config = dict(
    num_attention_heads=8,
    head_dim=64,
    norm_place='pre',
    tie_word_embeddings=False,
    init_std_qkv=0.04,
    init_std_up=0.04,
    learning_rate=0.0131,
    lr_mult_o=0.757,
    beta1=0.9,
    lr_head=0.00579,
    decay_fraction=0.788,
    batch_tokens=65536,
    doc_mask=True,
    max_steps=7790,
)
MLP neurons of a small language model. Each row is named by its layer, matrix (down: output weights) and neuron, and shows model dimensions 458-553. Each number is 200 + 40 x the weight over its row's rms, rounded and kept within 0 to 999. A neuron's up and down rows have the sign that makes its largest values positive.
A block is one neuron, or neurons of one layer that tend to fire together. After each block is what it responds to, as a language model described it from the Wikipedia text at the highest values.

L2.down78,145,190,206,214,142,185,263,208,175,267,194,205,135,121,178,236,186,112,240,178,137,199,196,169,181,225,209,153,131,170,157,143,215,168,162,209,215,218,204,267,190,145,234,265,258,165,230,213,179,240,231,214,200,258,149,173,171,121,306,262,255,160,243,230,233,193,216,232,151,177,203,153,160,209,170,174,195,234,250,169,145,136,149,158,140,188,125,149,241,189,210,168,280,228,174,182
L2.down79,242,261,135,266,259,169,112,178,166,197,231,165,248,181,146,247,204,143,255,232,237,128,165,173,236,174,167,261,134,176,196,190,176,193,199,246,207,193,196,205,187,243,208,140,266,190,184,190,192,201,195,229,201,173,220,175,136,170,276,160,227,249,184,187,183,178,214,196,160,254,224,179,172,285,188,202,178,175,254,233,182,151,282,192,222,241,177,208,201,188,254,157,228,203,169,173
L2.down134,227,112,199,133,177,222,245,209,232,163,229,211,245,132,156,135,173,167,217,154,191,189,163,159,236,224,283,222,162,112,273,197,201,177,183,292,154,232,176,249,175,215,209,120,159,205,260,241,164,212,257,215,254,263,266,204,247,167,285,164,214,243,212,173,245,271,168,217,115,182,194,255,231,198,211,199,197,232,237,226,220,140,197,210,209,204,212,212,125,230,185,236,216,169,215,251
L2.down300,208,168,254,198,166,200,261,214,207,153,253,228,257,260,198,229,226,138,152,205,223,267,178,206,216,218,266,193,158,169,243,196,201,225,251,266,203,185,175,215,238,195,218,234,278,194,215,276,271,194,142,227,136,220,243,153,211,177,200,217,174,192,211,269,213,225,197,225,217,209,222,190,202,166,165,233,269,210,217,118,261,240,221,175,210,289,236,219,222,131,183,164,208,181,168,226
L2.down411,213,179,158,204,172,240,225,219,227,231,153,187,190,133,116,159,233,217,289,132,109,225,165,238,251,206,200,205,143,164,159,110,165,181,198,201,236,156,269,271,229,183,136,174,152,164,220,179,265,231,160,268,146,187,247,276,209,211,224,205,172,201,258,248,161,216,185,173,241,206,218,145,79,182,216,113,194,178,168,175,264,229,147,185,178,170,211,196,210,218,197,151,190,193,173,187
L2.down600,174,187,147,239,229,229,152,159,166,178,149,195,242,239,219,224,228,220,218,190,198,209,197,207,178,185,185,142,252,160,155,202,195,239,199,183,232,182,226,255,245,137,276,260,151,165,187,216,248,144,308,194,238,203,158,192,191,177,192,243,174,226,233,158,155,222,207,229,271,231,220,279,115,264,199,262,131,176,154,159,204,211,192,291,129,217,198,213,129,212,235,226,190,139,216,250
L2.down617,224,281,218,185,187,187,147,177,218,146,208,199,186,161,235,176,183,209,199,136,227,234,257,208,190,181,216,223,147,213,202,196,239,169,221,231,243,170,174,128,245,228,169,96,198,190,198,191,174,230,249,136,186,225,186,160,200,176,143,178,259,150,221,217,199,238,214,102,301,241,178,235,150,255,256,167,141,187,167,257,166,201,233,181,233,180,234,192,307,183,219,250,201,201,164,187
L2.down674,201,199,250,212,232,228,100,187,228,152,245,162,204,135,204,175,280,263,271,188,242,223,224,199,144,108,136,183,230,138,220,145,232,144,184,224,221,222,156,169,112,140,248,203,187,180,172,169,205,241,191,208,210,152,252,241,134,189,303,214,208,152,183,180,197,148,181,215,167,222,99,220,203,144,206,167,217,202,187,188,188,235,199,263,242,179,175,217,205,203,197,191,248,245,213,266
L2.down707,215,175,127,309,214,229,207,224,195,304,275,225,243,195,250,231,240,122,192,223,154,198,267,171,220,101,217,220,182,153,204,144,162,198,130,216,202,180,161,208,272,140,190,129,257,190,277,230,192,286,261,180,176,166,208,196,189,200,224,193,216,251,156,253,216,195,210,142,236,243,270,203,194,178,260,195,138,160,183,182,185,218,213,178,217,202,161,263,257,198,277,154,248,220,133,133
L2.down851,193,207,214,210,47,167,203,165,135,229,108,150,146,110,211,206,249,243,140,223,180,228,244,224,243,209,197,202,254,261,185,157,251,232,219,223,103,200,184,245,259,178,136,127,219,256,271,185,273,189,239,311,201,187,168,308,277,156,243,162,212,185,190,201,187,196,164,230,150,186,149,228,218,225,181,199,244,184,253,159,157,168,196,217,176,226,183,116,181,147,188,238,206,215,225,267
L2.down944,166,248,257,243,140,262,171,194,188,162,215,187,201,64,222,196,199,252,228,239,175,197,210,227,148,216,247,231,179,103,260,200,238,257,186,228,206,127,255,159,142,279,175,229,214,231,201,250,211,225,226,235,208,245,189,230,169,184,224,153,217,194,183,216,175,242,189,264,169,255,228,161,175,231,198,145,142,161,255,166,198,194,210,232,256,252,243,186,214,266,167,219,208,207,249,163
L2.down1066,175,148,210,183,220,181,253,259,247,217,205,241,171,175,202,146,213,216,201,229,156,224,188,185,221,209,232,196,200,192,213,184,211,192,227,235,243,257,244,189,219,171,185,202,225,112,322,236,138,151,158,173,210,222,128,215,276,307,288,241,198,181,188,182,205,228,155,208,162,135,259,203,214,170,184,281,264,165,216,247,191,191,162,167,220,220,211,210,216,184,202,148,198,268,263,167
L2.down1138,162,160,132,170,141,179,254,219,248,196,210,161,227,207,198,252,136,141,211,227,179,200,303,199,211,136,128,198,171,135,165,234,192,214,221,205,179,228,209,231,157,146,185,156,224,254,132,270,283,208,182,257,188,225,134,193,214,159,251,149,174,153,178,262,218,164,215,212,208,115,270,182,215,200,241,123,242,212,140,231,169,206,210,251,228,217,236,198,186,242,166,148,182,210,219,159
L2.down1286,178,225,170,208,246,266,140,198,166,230,212,200,211,162,203,143,228,255,197,177,194,151,179,236,218,240,190,217,230,185,190,76,182,248,227,223,223,248,175,171,192,231,203,244,243,199,205,191,259,244,296,119,180,195,232,242,179,275,159,230,206,214,234,189,182,127,258,180,238,213,265,145,140,192,231,197,189,149,228,204,141,156,156,266,185,219,207,172,231,207,208,200,252,194,283,229
L2.down1524,245,152,200,217,177,177,195,102,220,204,215,186,174,208,172,228,173,142,187,231,216,238,172,304,255,169,234,194,219,234,170,202,198,232,162,195,233,134,220,132,153,212,221,204,155,227,208,178,167,130,181,218,189,191,276,228,136,231,218,203,202,125,209,258,201,182,206,264,171,197,232,210,188,161,121,154,146,128,215,240,242,247,199,175,212,208,277,155,221,237,220,226,199,208,260,176
L2.down1658,232,108,154,195,213,195,220,160,232,109,241,211,177,194,171,195,163,199,187,185,202,228,230,231,255,217,182,136,147,161,253,170,193,163,222,143,156,168,204,169,214,208,230,213,169,154,204,211,156,218,214,191,179,235,195,232,229,215,201,139,278,228,188,224,225,180,215,213,265,197,87,222,141,190,218,211,239,185,222,187,221,147,179,169,182,143,130,226,186,149,187,183,185,132,176,171
Play, sports, arts words

L2.down45,210,270,154,182,212,170,56,220,231,170,206,173,150,133,208,146,225,197,192,188,199,143,248,163,124,135,238,156,219,190,201,164,172,238,143,268,183,224,236,178,209,246,192,165,184,248,198,217,246,141,224,214,192,196,222,230,186,169,205,228,224,150,153,150,168,212,266,219,189,256,147,206,220,216,199,182,194,232,111,202,188,245,148,250,220,244,255,307,211,186,205,160,214,147,144,218
L2.down177,233,172,133,214,197,202,163,227,165,214,227,195,165,182,192,157,252,160,174,158,158,156,161,298,109,263,193,189,264,152,232,232,226,280,187,161,179,183,240,200,209,154,116,182,245,248,167,148,208,153,179,262,256,172,199,163,180,204,197,147,189,195,270,176,172,149,246,290,205,189,178,164,161,141,189,233,266,200,235,247,212,241,180,128,201,153,208,139,186,198,157,168,166,237,203,151
L2.down470,190,205,220,190,278,202,232,243,249,147,199,230,145,218,179,294,175,216,203,242,226,187,248,184,123,163,206,147,222,205,160,265,192,160,287,199,178,142,211,146,206,213,265,171,142,250,196,130,159,132,259,124,334,278,213,213,158,224,157,151,194,185,175,182,157,139,241,214,185,231,145,155,216,164,218,191,162,202,212,187,163,250,188,229,246,124,231,287,311,173,153,171,168,120,112,170
L2.down487,252,162,220,190,243,241,314,158,162,206,210,207,246,248,220,185,152,222,231,201,150,190,249,166,159,184,133,160,182,192,134,193,178,220,167,163,204,299,198,166,228,195,177,170,199,181,170,145,197,192,177,74,170,194,227,158,192,176,221,204,196,213,239,227,151,187,127,178,176,227,243,241,152,269,264,214,201,106,205,185,237,136,207,254,169,177,146,199,128,128,202,204,233,177,232,201
L2.down544,228,229,177,135,112,270,221,149,246,223,203,200,171,207,157,163,168,156,224,188,172,188,174,224,204,223,274,223,163,298,179,239,265,247,222,207,182,195,158,222,244,286,164,189,234,190,198,236,140,127,187,199,128,212,160,162,192,259,289,248,191,177,186,241,155,187,182,212,231,243,197,221,209,250,156,231,224,217,202,201,218,182,235,220,155,246,252,228,157,246,207,228,181,221,187,250
L2.down622,162,189,212,274,207,135,148,220,232,178,244,176,193,233,205,188,111,172,183,208,236,180,120,210,195,151,209,187,248,244,227,152,184,231,227,198,210,222,184,129,106,210,212,215,157,203,193,183,200,168,233,221,169,258,194,232,175,274,186,220,176,224,126,157,225,232,230,216,177,238,170,283,208,190,258,281,228,220,296,189,147,152,212,216,173,220,237,271,195,182,200,226,141,161,208,205
L2.down654,155,267,145,237,162,185,262,242,121,211,252,209,160,225,222,251,115,208,168,216,207,138,149,196,239,158,151,205,214,176,199,245,160,166,198,139,155,171,178,246,192,153,199,211,164,128,278,262,213,205,179,127,255,218,220,254,203,190,194,190,209,155,204,161,218,204,186,225,213,165,160,256,153,210,239,188,242,192,216,231,156,268,185,265,169,285,254,218,205,208,144,173,154,186,232,173
L2.down709,193,145,216,189,221,212,209,224,174,220,232,189,201,161,182,189,218,203,129,163,126,166,220,232,212,165,84,159,208,187,204,106,136,134,188,177,155,288,190,169,116,220,171,229,184,159,230,228,235,278,229,116,186,264,236,239,237,220,191,150,146,205,187,200,124,203,207,300,166,214,189,182,176,142,230,225,229,160,114,214,209,229,200,190,206,219,259,141,174,184,164,173,233,192,151,205
L2.down751,201,121,215,188,223,207,122,242,160,189,160,295,131,195,182,118,242,163,247,233,170,192,187,182,179,126,173,172,238,144,169,248,191,162,190,204,239,215,186,273,244,219,176,233,157,238,205,212,228,279,235,187,156,224,196,208,179,202,119,168,255,166,236,188,125,224,165,215,122,232,236,185,193,122,169,203,200,143,204,204,206,188,134,181,271,161,168,211,202,175,199,168,161,206,130,222
L2.down883,259,223,256,206,227,235,150,209,170,159,187,206,247,293,157,221,203,213,229,197,242,233,152,233,165,195,244,114,175,198,224,163,226,154,245,160,220,183,220,179,130,243,225,147,117,271,197,182,247,266,223,285,215,227,212,202,159,200,219,182,233,262,240,220,248,168,157,230,181,236,256,210,202,135,247,219,241,174,295,233,195,179,197,166,189,143,189,199,194,238,204,213,128,223,173,135
L2.down895,176,279,182,196,215,207,205,216,216,190,202,220,153,271,139,239,183,196,261,194,106,280,190,166,150,222,217,272,168,234,162,204,250,107,155,196,204,232,249,237,232,171,199,243,170,201,165,276,206,182,175,160,165,183,270,252,222,210,237,257,258,221,239,202,188,154,121,175,215,148,264,182,203,176,201,143,115,224,176,226,220,222,185,135,205,159,193,244,236,165,119,233,195,113,174,242
L2.down986,211,200,211,187,272,245,245,265,223,217,164,208,148,174,167,234,209,204,202,219,189,278,231,225,175,244,180,197,197,235,144,218,196,193,237,202,253,169,172,250,197,193,213,196,240,161,235,275,134,230,240,195,211,175,209,178,209,166,211,178,201,176,230,251,169,139,142,244,180,239,220,114,170,175,134,250,239,200,235,229,65,217,121,223,177,163,193,225,219,231,218,180,212,90,221,195
L2.down1195,231,168,186,150,199,131,181,168,200,252,191,182,204,240,249,316,113,234,217,191,136,149,198,221,158,214,172,123,195,157,192,152,168,188,211,184,145,280,193,193,265,173,145,247,160,177,314,203,222,221,225,177,143,185,220,255,205,150,148,178,123,187,197,271,170,112,192,253,196,171,245,160,195,186,155,236,255,148,279,186,143,234,133,224,106,232,236,190,155,164,170,144,207,134,256,219
L2.down1543,143,186,223,235,183,190,248,200,226,94,227,192,175,153,209,189,113,283,201,304,93,176,196,239,161,139,203,211,144,224,198,180,208,199,192,200,98,131,278,258,196,122,94,165,109,131,208,280,274,176,191,218,215,267,294,190,199,178,214,202,195,170,232,206,146,203,251,259,235,188,153,229,210,167,144,237,223,176,233,228,148,159,177,190,226,174,192,222,81,192,215,139,155,230,214,215
L2.down1622,182,200,172,319,203,141,201,245,194,251,174,208,237,159,164,224,160,157,206,179,212,151,268,225,251,167,234,138,185,204,225,145,201,215,131,99,160,186,157,234,155,231,182,189,148,196,173,194,210,211,167,193,190,232,283,191,182,231,191,203,304,198,208,188,157,153,229,231,209,165,171,181,248,179,204,182,167,185,212,184,212,145,164,162,194,248,155,251,224,171,190,200,190,137,306,255
L2.down1706,161,167,229,242,222,257,225,193,127,196,180,217,207,173,178,177,172,185,196,170,211,181,264,183,270,190,210,237,185,178,175,198,216,214,168,249,179,243,191,211,198,272,185,115,176,176,238,159,159,190,206,167,248,209,225,133,225,195,235,177,297,216,206,194,229,161,228,208,213,188,214,216,187,125,245,269,240,220,198,179,165,275,140,244,220,150,205,172,187,244,199,306,197,215,271,186
Word-initial "cy" piece

L4.down1431,185,178,185,210,114,203,279,202,174,204,234,231,98,243,177,181,220,171,140,190,186,230,243,174,182,257,158,175,267,187,278,177,184,170,250,128,159,243,157,191,218,253,190,237,244,184,265,198,166,238,168,222,168,204,176,178,247,245,150,201,171,144,221,162,200,155,128,217,162,149,219,243,220,189,278,210,214,233,252,224,175,158,236,163,248,217,156,186,224,268,186,245,218,259,228,157
Word-start "sc" fragment

L5.down40,216,217,244,266,231,100,284,195,231,250,233,145,191,212,242,235,200,197,214,226,168,216,208,133,213,171,303,194,211,243,178,208,228,188,249,275,241,156,250,223,208,127,214,332,192,173,135,214,201,167,191,175,203,231,219,189,230,195,228,217,194,222,144,178,166,241,246,213,148,231,187,199,238,121,205,202,122,203,184,233,222,196,240,223,272,127,226,221,224,200,192,203,209,161,227,275
L5.down161,141,196,249,223,214,230,183,139,144,157,244,168,286,210,192,185,155,221,208,183,176,245,251,241,173,164,159,249,160,196,214,167,162,197,178,271,176,157,187,183,191,227,173,163,241,245,177,234,252,239,250,264,168,170,175,256,157,192,258,66,223,199,238,250,201,198,254,185,206,184,166,253,142,135,168,145,261,169,186,246,187,176,137,210,289,215,231,165,164,219,189,180,220,183,212,173
L5.down612,248,227,238,268,172,209,196,195,181,150,171,183,143,207,172,176,221,209,284,152,153,240,166,191,224,152,215,245,228,196,202,216,205,141,186,203,177,159,226,202,271,254,182,277,156,193,228,189,231,232,108,199,154,217,204,209,208,146,210,276,171,236,182,152,151,196,254,165,131,307,177,161,209,198,164,248,199,232,177,220,266,207,211,178,180,181,186,179,175,220,218,163,184,184,109,197
L5.down1640,244,249,212,214,216,236,237,126,160,186,185,211,205,191,185,240,183,194,199,169,269,168,151,221,176,231,124,149,275,178,191,188,217,112,188,277,259,152,137,180,203,236,183,179,204,156,160,165,257,139,157,194,161,111,175,220,174,222,226,200,193,218,173,132,192,190,206,195,192,245,152,232,213,169,214,263,161,196,153,270,231,166,214,170,204,289,238,206,206,286,223,222,219,166,240,185
Mass and activity nouns

L4.down1659,313,219,123,219,144,154,169,212,264,248,200,194,237,250,227,262,215,191,124,208,199,194,268,155,212,196,162,229,218,181,180,198,240,153,149,127,261,252,228,206,245,196,185,171,212,217,221,213,246,249,201,151,284,184,179,212,170,195,181,195,184,169,174,236,285,189,257,250,193,255,190,233,154,242,139,166,180,146,183,203,235,193,183,241,188,206,185,185,217,112,214,204,189,107,189,240
Sports match terminology

L4.down869,155,240,206,133,187,218,193,183,163,210,168,278,158,235,178,180,138,140,144,196,217,159,163,96,233,226,223,188,203,181,153,176,191,94,270,238,142,197,246,176,154,142,154,206,181,238,205,115,158,205,184,124,250,256,246,194,264,164,246,201,160,154,160,176,208,237,144,213,172,237,233,180,238,241,183,156,179,228,206,216,205,221,219,150,189,219,218,185,213,241,229,247,239,241,215,174
Home word fragment

L2.down74,167,214,249,162,221,191,220,190,159,228,148,163,159,191,245,307,221,261,222,148,220,189,249,188,169,185,238,234,185,195,194,234,199,142,243,191,172,180,180,184,199,253,261,185,192,174,215,179,181,177,145,197,200,239,184,199,154,238,248,253,191,209,207,183,150,241,193,223,223,173,181,219,188,203,193,314,189,158,245,201,227,204,183,110,168,219,215,261,190,172,187,192,175,187,166,212
L2.down131,201,219,243,195,175,175,163,185,274,166,197,189,238,176,189,158,125,179,197,213,154,233,251,159,237,185,227,159,259,187,241,208,174,127,246,242,188,258,211,181,217,224,225,167,179,221,172,294,217,194,155,279,169,173,241,239,278,124,190,203,220,231,231,188,134,217,248,160,227,183,231,247,160,192,240,216,163,199,156,281,165,226,103,251,153,235,187,223,227,236,265,217,205,193,217,166
L2.down173,165,120,162,206,161,179,188,247,270,311,168,130,217,196,205,179,225,217,207,208,251,200,216,185,251,145,190,216,283,181,161,261,175,229,230,244,214,234,240,219,195,97,257,151,184,182,196,318,203,213,195,224,264,237,193,290,164,216,206,183,232,176,193,259,189,244,210,149,224,125,182,187,263,205,250,272,209,148,211,191,146,233,174,195,177,253,236,222,206,233,269,250,233,238,172,224
L2.down319,261,141,253,220,189,257,187,211,184,195,238,182,182,226,184,138,247,137,249,153,195,198,217,155,238,185,162,210,251,185,115,172,158,162,200,232,185,248,210,166,172,133,223,178,214,212,215,250,144,229,221,249,242,134,206,166,224,247,192,204,289,136,259,205,220,167,203,166,269,129,181,252,236,262,171,212,193,228,184,180,248,178,147,181,184,210,190,213,219,175,265,181,235,141,194,200
L2.down330,203,168,210,237,195,218,103,206,118,245,166,279,224,194,226,222,207,208,222,156,228,202,248,222,179,139,238,225,189,138,134,195,183,244,156,194,135,237,194,102,216,229,229,220,157,212,146,203,202,250,133,202,183,256,166,211,225,162,205,240,126,209,181,205,254,176,197,219,164,286,231,220,210,210,210,194,223,157,231,144,190,205,170,216,208,189,199,229,217,198,214,213,182,167,238,181
L2.down548,298,233,147,175,197,194,179,273,230,152,165,217,287,201,184,258,198,195,161,252,231,202,188,165,261,201,172,227,163,192,244,254,207,194,274,163,205,192,212,124,222,133,245,298,154,147,182,203,219,194,102,224,183,247,142,156,217,182,233,177,184,199,252,235,224,186,140,162,196,199,212,205,144,281,249,226,183,231,101,147,182,231,206,179,174,248,214,300,216,168,217,227,179,185,215,208
L2.down592,207,216,137,139,251,197,176,128,181,170,194,99,268,244,222,214,237,186,156,187,283,225,185,201,324,189,180,183,234,211,190,243,222,189,225,172,203,154,179,155,237,168,164,136,239,227,210,150,210,189,246,141,253,252,229,262,213,169,179,257,245,218,171,122,246,156,166,275,115,197,172,221,250,212,212,184,218,208,225,246,196,225,223,192,153,217,209,217,196,203,220,253,211,245,150,209
L2.down842,207,160,161,159,220,207,210,195,335,250,151,256,191,239,150,238,235,208,235,191,202,252,169,218,250,291,179,188,152,205,204,143,194,250,230,166,191,253,215,155,142,185,227,201,217,232,198,280,237,120,202,224,257,220,171,275,135,180,206,196,126,196,236,242,179,186,261,231,199,116,257,209,145,205,160,249,208,122,116,186,216,253,187,198,214,188,90,233,210,167,236,149,183,230,210,156
L2.down955,173,189,309,236,241,280,293,267,262,256,131,225,228,234,170,161,195,169,203,199,196,233,244,204,157,183,209,173,239,165,187,205,251,173,252,217,253,217,190,231,200,211,225,251,212,157,225,266,221,202,135,205,211,202,252,180,191,176,194,201,187,135,228,184,168,204,219,196,233,233,160,209,276,193,281,197,175,214,219,200,220,293,221,177,178,191,165,235,237,232,240,191,147,181,176,256
L2.down1020,189,179,182,233,215,164,223,191,170,207,169,246,187,203,200,232,202,225,220,183,207,213,226,165,201,142,211,178,233,172,111,224,159,242,239,236,136,285,172,261,220,153,223,155,309,123,189,226,233,139,240,165,228,188,322,231,214,179,214,181,204,191,235,136,203,180,190,180,171,170,194,212,192,164,207,166,157,237,156,232,242,164,155,148,200,233,275,209,251,147,218,208,232,182,210,180
L2.down1077,194,164,242,231,289,166,205,164,171,263,198,189,256,207,193,104,208,227,170,208,174,194,227,208,196,230,178,252,296,157,246,175,215,214,307,247,230,253,191,138,238,171,205,230,167,206,263,211,179,199,172,199,240,272,178,189,213,122,210,134,224,206,300,122,238,209,192,198,239,237,204,229,140,235,184,165,224,241,236,206,258,159,251,169,177,175,191,143,231,208,157,199,164,181,191,192
L2.down1400,228,211,238,191,222,226,167,224,168,207,153,184,254,198,139,250,213,200,213,180,265,136,297,208,131,171,238,234,168,181,133,195,230,197,156,242,201,200,209,192,83,192,203,160,235,219,196,216,206,296,216,305,126,307,239,226,223,206,211,221,219,230,248,163,225,213,213,220,204,242,164,262,198,136,243,222,202,260,216,176,186,196,230,213,217,236,268,185,140,194,131,230,124,120,255,170
L2.down1411,220,229,165,246,228,307,122,258,230,241,218,199,243,174,168,146,177,92,216,239,205,255,225,171,211,153,210,240,260,234,174,185,228,255,260,180,231,187,207,173,209,175,197,232,213,209,235,213,161,262,128,165,264,200,204,155,180,185,247,255,110,176,163,175,204,191,151,216,182,230,177,182,176,173,201,179,155,227,106,175,233,257,202,145,156,158,277,220,221,207,191,253,221,155,155,231
L2.down1466,264,118,197,198,187,132,181,171,189,205,268,186,227,214,278,234,114,200,176,260,153,184,194,221,220,199,216,258,183,271,201,122,284,263,129,200,150,189,203,223,274,229,158,146,225,192,217,231,215,205,179,218,232,257,162,192,201,172,205,207,226,192,178,169,276,184,167,220,217,276,221,190,259,316,238,182,236,175,71,193,140,236,218,212,143,222,240,242,149,198,236,261,179,229,225,228
L2.down1521,235,207,264,170,140,276,203,215,216,213,173,221,155,220,182,211,215,227,196,192,172,192,194,253,231,185,211,233,177,252,176,150,169,140,217,247,239,194,114,214,143,170,130,204,181,204,188,240,165,167,204,221,115,163,175,192,222,209,180,178,230,189,177,250,178,175,141,195,240,232,226,242,157,281,141,289,258,155,160,147,159,204,174,114,141,181,223,174,176,167,246,189,186,131,193,245
L2.down1710,180,168,250,205,206,269,225,242,198,208,203,237,212,154,271,208,222,224,178,166,155,217,127,236,158,227,192,164,260,239,257,253,224,194,213,256,259,255,239,230,229,159,127,172,207,183,175,255,253,208,212,192,249,197,196,196,245,164,218,184,178,166,191,199,215,217,132,278,142,227,180,214,228,198,184,184,198,162,131,170,194,178,115,174,123,208,210,303,198,257,213,197,238,219,242,127
Sports team-context words